config.toml
n_layer = 11
d_model = 192
n_head = 9
n_kv_head = 9
head_dim = 32
d_mlp = 640
vocab_size = 8192
activation = "swiglu"
norm = "rmsnorm"
norm_place = "pre"
norm_eps = 1e-05
positions = "rope"
rope_base = 10000.0
rope_fraction = 1.0
qk_norm = false
attn_scale = 0.177
bias = "none"
tie_embeddings = false
parallel_block = false
init = "normal"
init_std_qkv = 0.0462
init_std_o = 0.0
init_std_up = 0.0462
init_std_down = 0.0
optimizer = "adam_variant"
lr = 0.00141
lr_mult_o = 0.86
beta1 = 0.9
lr_head = 0.00809
grad_clip = 0.5
warmup_steps = 440
schedule = "cos"
final_lr_fraction = 0.0
batch_tokens = 32768
seq_len = 512
doc_mask = false
train_tokens = 193900000
steps = 5918
dataset = "wikipedia_en"
MLP neurons of a small language model. Each row is named by its layer, matrix (gate and up: input weights; down: output weights) and neuron, and shows model dimensions 32-159. Each number is 50 + 12 x the weight over its row's rms, rounded and kept within 0 to 99. A neuron's up and down rows have the sign that makes its largest values positive.
After each neuron's rows, "fires after" lists the tokens most often just before its 100 highest values on Wikipedia text that the model never trained on.

L5.gate314:40 55 47 64 35 65 63 44 69 48 52 48 45 67 51 52 45 62 41 47 35 43 42 49 51 37 43 39 49 49 39 58 43 26 48 50 33 49 55 54 55 60 57 71 75 47 61 66 49 56 57 46 51 64 41 50 51 50 48 36 39 52 58 42 71 63 29 29 55 19 53 33 54 59 37 61 32 72 80 67 47 47 58 47 74 60 49 62 54 46 31 60 38 44 68 35 40 53 52 69 44 54 50 69 48 59 28 46 39 42 34 36 57 43 46 30 53 32 62 76 18 61 42 53 51 62 44 55
L5.up314:65 34 55 36 63 54 60 59 39 39 29 64 36 52 48 40 35 54 40 93 44 45 25 44 46 74 58 51 47 53 32 41 61 38 53 67 55 48 45 38 48 47 71 51 51 42 86 48 50 32 67 49 32 28 44 46 57 38 30 49 39 59 54 56 60 38 52 53 40 44 47 62 58 52 37 41 47 52 71 25 25 38 42 29 67 39 51 43 55 54 35 53 35 45 78 54 45 52 56 64 44 56 49 44 60 41 52 54 55 52 61 56 34 57 50 36 33 64 60 68 39 51 55 54 64 63 48 43
L5.down314:47 39 30 95 49 47 53 60 58 52 46 37 47 52 57 57 81 53 54 23 34 38 57 55 55 37 61 47 67 33 43 40 57 35 29 46 35 57 40 20 55 51 44 53 40 64 69 60 54 52 60 43 64 41 58 49 26 49 47 63 35 52 59 56 46 69 55 56 47 54 74 44 68 47 49 58 45 46 60 62 25 31 35 44 64 65 34 65 39 45 38 29 49 40 48 52 54 37 61 57 43 57 67 74 49 33 62 57 31 59 56 68 51 53 41 24 44 61 38 37 19 55 50 60 47 43 47 73
fires after: "1", "\n", "9", " ", "4"

L4.gate235:37 57 52 80 49 38 48 34 55 58 65 39 47 44 62 52 53 43 36 52 55 39 44 63 54 51 41 43 46 50 51 56 39 43 64 67 62 52 39 31 47 34 55 70 57 60 64 64 55 34 47 50 53 53 63 66 55 25 37 71 59 68 57 31 53 37 53 76 49 39 46 52 50 49 49 69 52 63 44 33 54 52 42 39 48 26 44 54 48 53 56 68 45 58 55 50 49 68 44 35 51 72 63 53 49 68 48 49 49 43 42 60 47 60 46 49 56 55 62 55 72 50 47 65 48 46 58 60
L4.up235:54 58 52 52 39 75 55 51 47 63 41 37 49 43 38 59 54 50 74 62 27 53 39 63 56 58 62 55 57 52 44 31 53 47 65 57 48 54 47 36 79 56 62 60 56 50 59 40 57 31 55 70 38 56 57 67 44 74 39 47 78 63 42 47 51 58 41 99 39 67 30 61 38 38 53 54 46 53 61 66 35 48 47 57 37 62 57 53 48 59 62 50 43 58 49 45 57 50 52 57 39 33 44 29 44 45 60 47 53 55 55 36 30 60 53 33 48 47 72 56 28 28 58 34 58 49 46 39
L4.down235:55 48 42 19 21 38 43 25 39 61 55 43 48 38 56 52 69 41 34 51 76 43 62 49 36 68 46 59 50 51 45 49 45 79 30 71 41 32 57 21 43 29 59 31 42 59 47 36 52 66 64 59 39 41 59 43 50 45 44 38 62 63 47 67 60 45 34 57 30 31 46 56 43 44 49 72 70 35 54 53 60 44 48 28 34 32 63 57 70 51 45 36 63 50 50 64 28 57 49 40 64 47 60 62 54 49 56 76 68 32 72 62 45 49 49 53 54 60 67 41 56 64 61 49 72 58 50 57
fires after: "9", "eti", "8"

L5.gate316:45 42 50 54 52 50 63 49 28 53 56 42 38 66 78 57 41 44 46 49 55 31 34 48 46 61 42 61 62 48 63 60 51 52 45 66 48 67 50 62 31 64 36 49 62 59 48 61 50 65 51 43 56 46 34 63 53 67 55 51 36 66 54 41 60 44 47 43 49 42 36 67 59 55 41 58 46 63 71 18 53 52 36 48 53 33 54 54 43 48 70 43 45 43 57 66 63 51 50 31 34 56 67 65 36 52 47 42 48 53 61 42 56 65 75 74 62 35 46 61 52 45 31 52 47 45 48 47
L5.up316:43 58 49 37 38 36 54 37 40 66 38 49 60 46 56 54 61 42 45 35 56 38 64 51 50 66 50 55 27 46 23 40 41 49 27 49 46 44 66 59 34 33 34 67 53 60 50 60 54 55 62 52 77 37 56 51 38 41 31 56 60 51 67 36 68 49 57 58 52 44 57 53 43 72 61 64 44 69 10 52 46 47 34 40 54 54 53 60 48 53 40 50 81 53 56 62 57 47 60 54 53 29 59 61 35 68 65 44 31 62 30 64 31 51 53 61 54 33 39 44 47 32 35 62 41 49 58 58
L5.down316:54 43 53 45 69 51 38 63 71 40 45 30 67 22 61 33 22 47 52 39 55 53 40 53 70 36 45 54 54 52 76 48 56 47 46 65 47 54 25 59 56 47 59 47 55 59 60 50 39 43 62 35 42 55 47 33 43 45 70 48 66 44 53 51 48 59 44 58 44 68 65 53 70 40 36 63 57 38 63 47 47 47 53 45 56 33 45 39 57 47 35 60 27 42 38 32 18 55 54 35 29 36 55 28 49 32 54 41 45 47 56 36 43 55 62 50 61 80 49 33 50 60 51 35 70 38 48 26
fires after: "-", ".", "1", "2", "9", "4"

L3.gate603:37 51 49 40 30 43 51 57 64 62 42 53 40 43 41 38 39 49 57 53 47 49 41 75 46 25 79 41 41 57 49 50 35 54 84 70 51 72 41 55 65 50 60 54 61 34 59 54 55 67 76 60 47 38 41 47 40 44 23 52 53 59 30 37 66 59 54 68 54 43 60 44 23 26 34 64 68 42 58 31 45 46 42 57 67 45 51 34 67 42 65 70 58 51 57 53 40 64 45 54 46 54 42 42 42 44 39 47 43 26 57 60 63 43 54 37 59 70 57 53 42 45 33 50 60 61 47 57
L3.up603:38 59 53 56 70 43 33 41 55 54 70 46 42 50 40 69 69 38 51 59 37 43 36 69 43 46 48 59 42 53 50 44 43 29 54 58 34 69 75 39 58 41 29 48 46 75 29 45 45 54 56 59 52 43 45 45 49 56 52 66 55 64 66 29 55 66 48 54 54 57 53 59 32 50 64 50 41 64 23 64 38 32 30 48 64 59 60 48 41 44 30 44 36 51 63 27 44 49 46 50 49 32 61 59 55 29 49 54 57 64 35 39 59 43 59 23 39 51 53 41 48 70 41 58 79 41 56 48
L3.down603:60 52 81 42 48 50 30 55 43 55 58 43 42 43 51 46 50 48 44 35 46 62 77 70 51 30 45 51 58 57 51 36 49 58 39 46 45 66 34 47 33 47 49 37 46 33 67 53 43 52 68 43 40 40 36 63 50 64 36 45 37 43 41 51 36 30 56 71 64 49 61 56 66 41 63 39 61 56 43 49 23 49 64 39 50 48 41 58 64 38 48 49 43 57 47 46 56 49 55 75 48 52 52 63 45 29 37 67 37 49 48 64 47 32 53 34 73 65 51 27 54 57 53 59 55 34 27 62
fires after: "9", " of", " in"

L3.gate528:26 63 56 50 52 35 51 46 30 70 39 37 62 50 31 46 45 54 59 46 38 37 48 43 23 49 59 58 40 63 43 57 53 49 56 55 41 58 64 60 52 35 44 49 51 59 51 48 46 43 69 55 61 49 46 62 46 36 47 64 69 43 66 56 53 54 45 67 64 41 66 60 76 33 43 46 55 51 60 41 24 37 38 33 72 40 53 71 35 46 30 36 47 48 51 36 47 75 51 45 53 51 36 49 36 43 32 39 42 36 51 44 35 34 42 56 56 60 70 50 43 55 66 79 44 67 56 43
L3.up528:42 53 51 68 53 40 58 50 20 52 52 67 49 53 63 45 44 27 50 56 39 35 56 44 25 61 69 67 52 38 64 43 48 57 61 47 55 63 47 47 38 40 48 37 66 48 57 51 54 38 66 55 69 56 36 36 49 40 43 43 55 58 66 54 43 43 27 48 56 31 41 59 54 52 55 50 50 46 68 52 39 34 36 43 68 52 42 56 43 51 30 35 43 61 32 49 52 43 53 54 38 46 42 38 61 30 40 43 43 15 49 46 39 35 12 48 44 51 67 50 41 37 52 68 62 69 32 62
L3.down528:60 34 50 43 54 54 23 60 47 35 68 66 44 55 39 30 50 38 57 39 35 51 64 56 55 58 67 55 53 73 69 44 56 54 55 43 42 64 40 41 38 32 49 38 43 66 47 46 49 55 53 45 52 42 40 44 69 50 54 40 60 47 57 42 58 29 34 51 59 42 69 42 65 27 35 60 39 53 37 53 61 32 41 36 52 45 44 44 69 49 21 42 47 56 27 82 39 50 47 50 55 38 52 46 47 38 52 42 32 48 52 62 50 45 55 29 40 55 76 38 62 38 69 71 62 54 35 49
fires after: "9", "1", "0"

L4.gate406:24 42 36 67 71 51 58 34 43 56 44 44 56 57 68 43 52 33 58 45 58 50 62 39 45 64 49 45 48 52 46 57 43 60 64 46 63 49 73 42 58 45 37 38 61 58 47 66 62 29 52 63 30 33 47 42 64 44 39 58 47 40 87 40 45 45 45 45 42 23 61 43 49 41 45 39 30 68 53 43 52 44 48 63 52 51 58 60 36 35 50 78 52 67 55 46 61 33 41 43 45 64 46 39 43 56 36 58 43 54 32 51 73 58 63 43 55 48 60 62 64 59 41 64 37 49 73 79
L4.up406:64 42 63 34 76 52 53 73 30 49 44 44 52 49 27 46 48 34 47 58 38 56 47 56 49 67 50 40 40 48 62 50 40 56 40 59 44 37 43 35 52 37 48 48 56 51 52 53 70 37 59 48 43 45 38 36 72 47 57 75 59 56 29 22 53 40 51 53 65 41 48 53 49 34 65 54 54 39 50 45 50 53 57 57 63 65 51 45 45 52 45 27 57 42 44 26 38 55 51 35 64 57 70 65 38 46 33 58 52 55 47 45 69 52 49 49 25 67 56 67 37 45 67 29 57 27 73 40
L4.down406:39 76 62 65 25 62 49 67 47 60 48 65 56 48 48 77 75 64 50 46 39 64 52 54 53 47 62 50 47 62 28 55 64 51 52 45 13 65 73 33 42 62 66 51 35 47 62 49 24 40 52 59 58 62 50 36 72 47 52 56 66 35 51 44 41 51 33 41 61 52 57 49 58 33 71 53 50 52 37 37 34 58 58 69 34 44 34 72 37 44 19 51 49 46 52 51 58 52 48 58 64 57 40 47 57 39 36 49 53 48 60 59 44 61 55 55 40 33 59 49 45 46 56 71 37 58 54 51
fires after: "1", "9", "8", " ("

L4.gate479:65 57 19 35 49 65 62 43 34 48 49 45 60 53 57 42 44 37 50 59 67 38 46 65 53 33 46 53 53 46 50 46 46 60 56 44 48 58 54 50 75 39 51 40 43 52 51 54 47 57 78 44 40 75 52 51 51 53 53 46 49 52 53 56 47 41 53 63 36 46 54 64 62 34 70 38 64 55 56 52 25 58 63 57 60 63 54 72 25 63 40 52 49 54 43 54 60 63 70 37 30 42 68 60 68 41 45 51 46 56 61 25 49 46 46 53 64 28 53 44 49 70 60 54 55 30 37 29
L4.up479:63 44 51 62 50 49 55 30 51 34 45 37 41 35 57 54 34 36 36 62 50 69 46 51 72 35 46 47 63 54 44 48 36 38 39 68 35 49 47 45 46 62 49 46 51 72 47 38 20 62 45 57 58 32 48 48 69 43 56 61 46 59 19 60 56 46 41 64 65 55 39 61 68 64 55 72 37 51 64 44 53 49 54 35 66 44 79 29 38 66 71 70 53 42 61 46 66 58 47 40 44 43 33 61 54 58 46 53 60 44 63 47 42 57 58 48 70 37 28 38 44 59 42 41 57 31 50 51
L4.down479:61 62 50 44 51 41 65 52 48 61 53 57 41 63 55 43 49 69 48 51 36 56 63 52 49 50 52 68 61 65 58 57 58 48 59 63 48 56 48 57 34 54 36 40 54 46 36 41 57 60 73 53 48 49 52 70 64 60 48 41 78 54 50 62 33 52 57 41 38 55 32 32 56 13 55 46 66 50 58 59 39 68 57 50 43 59 51 43 44 52 25 41 41 72 28 34 38 30 47 51 31 47 48 33 44 60 60 61 50 49 38 38 50 44 70 40 57 58 53 47 55 57 39 38 85 47 48 70
fires after: " "

L7.gate509:56 58 45 53 47 40 56 55 35 33 44 31 64 45 52 42 53 34 59 39 48 67 48 38 31 49 56 53 36 52 61 43 53 48 49 34 38 43 54 39 46 60 48 48 65 63 62 42 53 23 44 66 39 76 45 39 43 52 34 54 32 40 48 37 44 49 46 55 58 30 31 52 50 37 64 53 55 62 61 33 44 73 60 47 52 68 59 67 33 53 35 70 43 54 36 23 42 73 74 30 49 42 41 42 32 64 55 60 64 59 53 33 35 38 36 58 64 33 26 71 55 62 52 37 55 42 59 34
L7.up509:68 62 50 53 33 56 72 50 49 46 39 59 33 72 80 46 47 38 34 53 45 21 50 63 43 71 35 56 53 69 50 50 49 47 55 54 54 55 73 47 32 49 38 50 56 47 62 55 51 54 67 58 63 58 57 44 55 41 42 49 50 42 44 44 55 76 31 48 60 40 45 48 49 52 47 62 51 62 54 44 38 32 37 38 67 62 67 62 58 46 47 64 50 35 58 28 46 46 55 51 57 41 59 57 68 44 37 66 59 53 54 66 45 46 35 36 35 55 41 64 41 31 50 41 53 40 68 50
L7.down509:50 59 66 56 58 58 59 37 46 66 37 63 56 57 56 09 50 45 62 51 65 62 51 48 23 45 61 45 49 38 57 36 62 46 59 59 59 64 49 42 32 63 52 42 58 29 46 50 31 51 57 49 40 32 52 28 52 68 78 47 41 55 63 42 57 50 44 57 45 54 50 65 35 42 39 53 42 51 49 67 68 38 57 37 47 36 60 43 53 50 25 56 32 56 65 54 26 38 34 51 35 38 62 57 55 38 53 46 45 31 25 57 63 36 40 46 41 42 41 60 35 41 47 49 35 54 83 52
fires after: " ", "–", "3", " con", " de", "phi"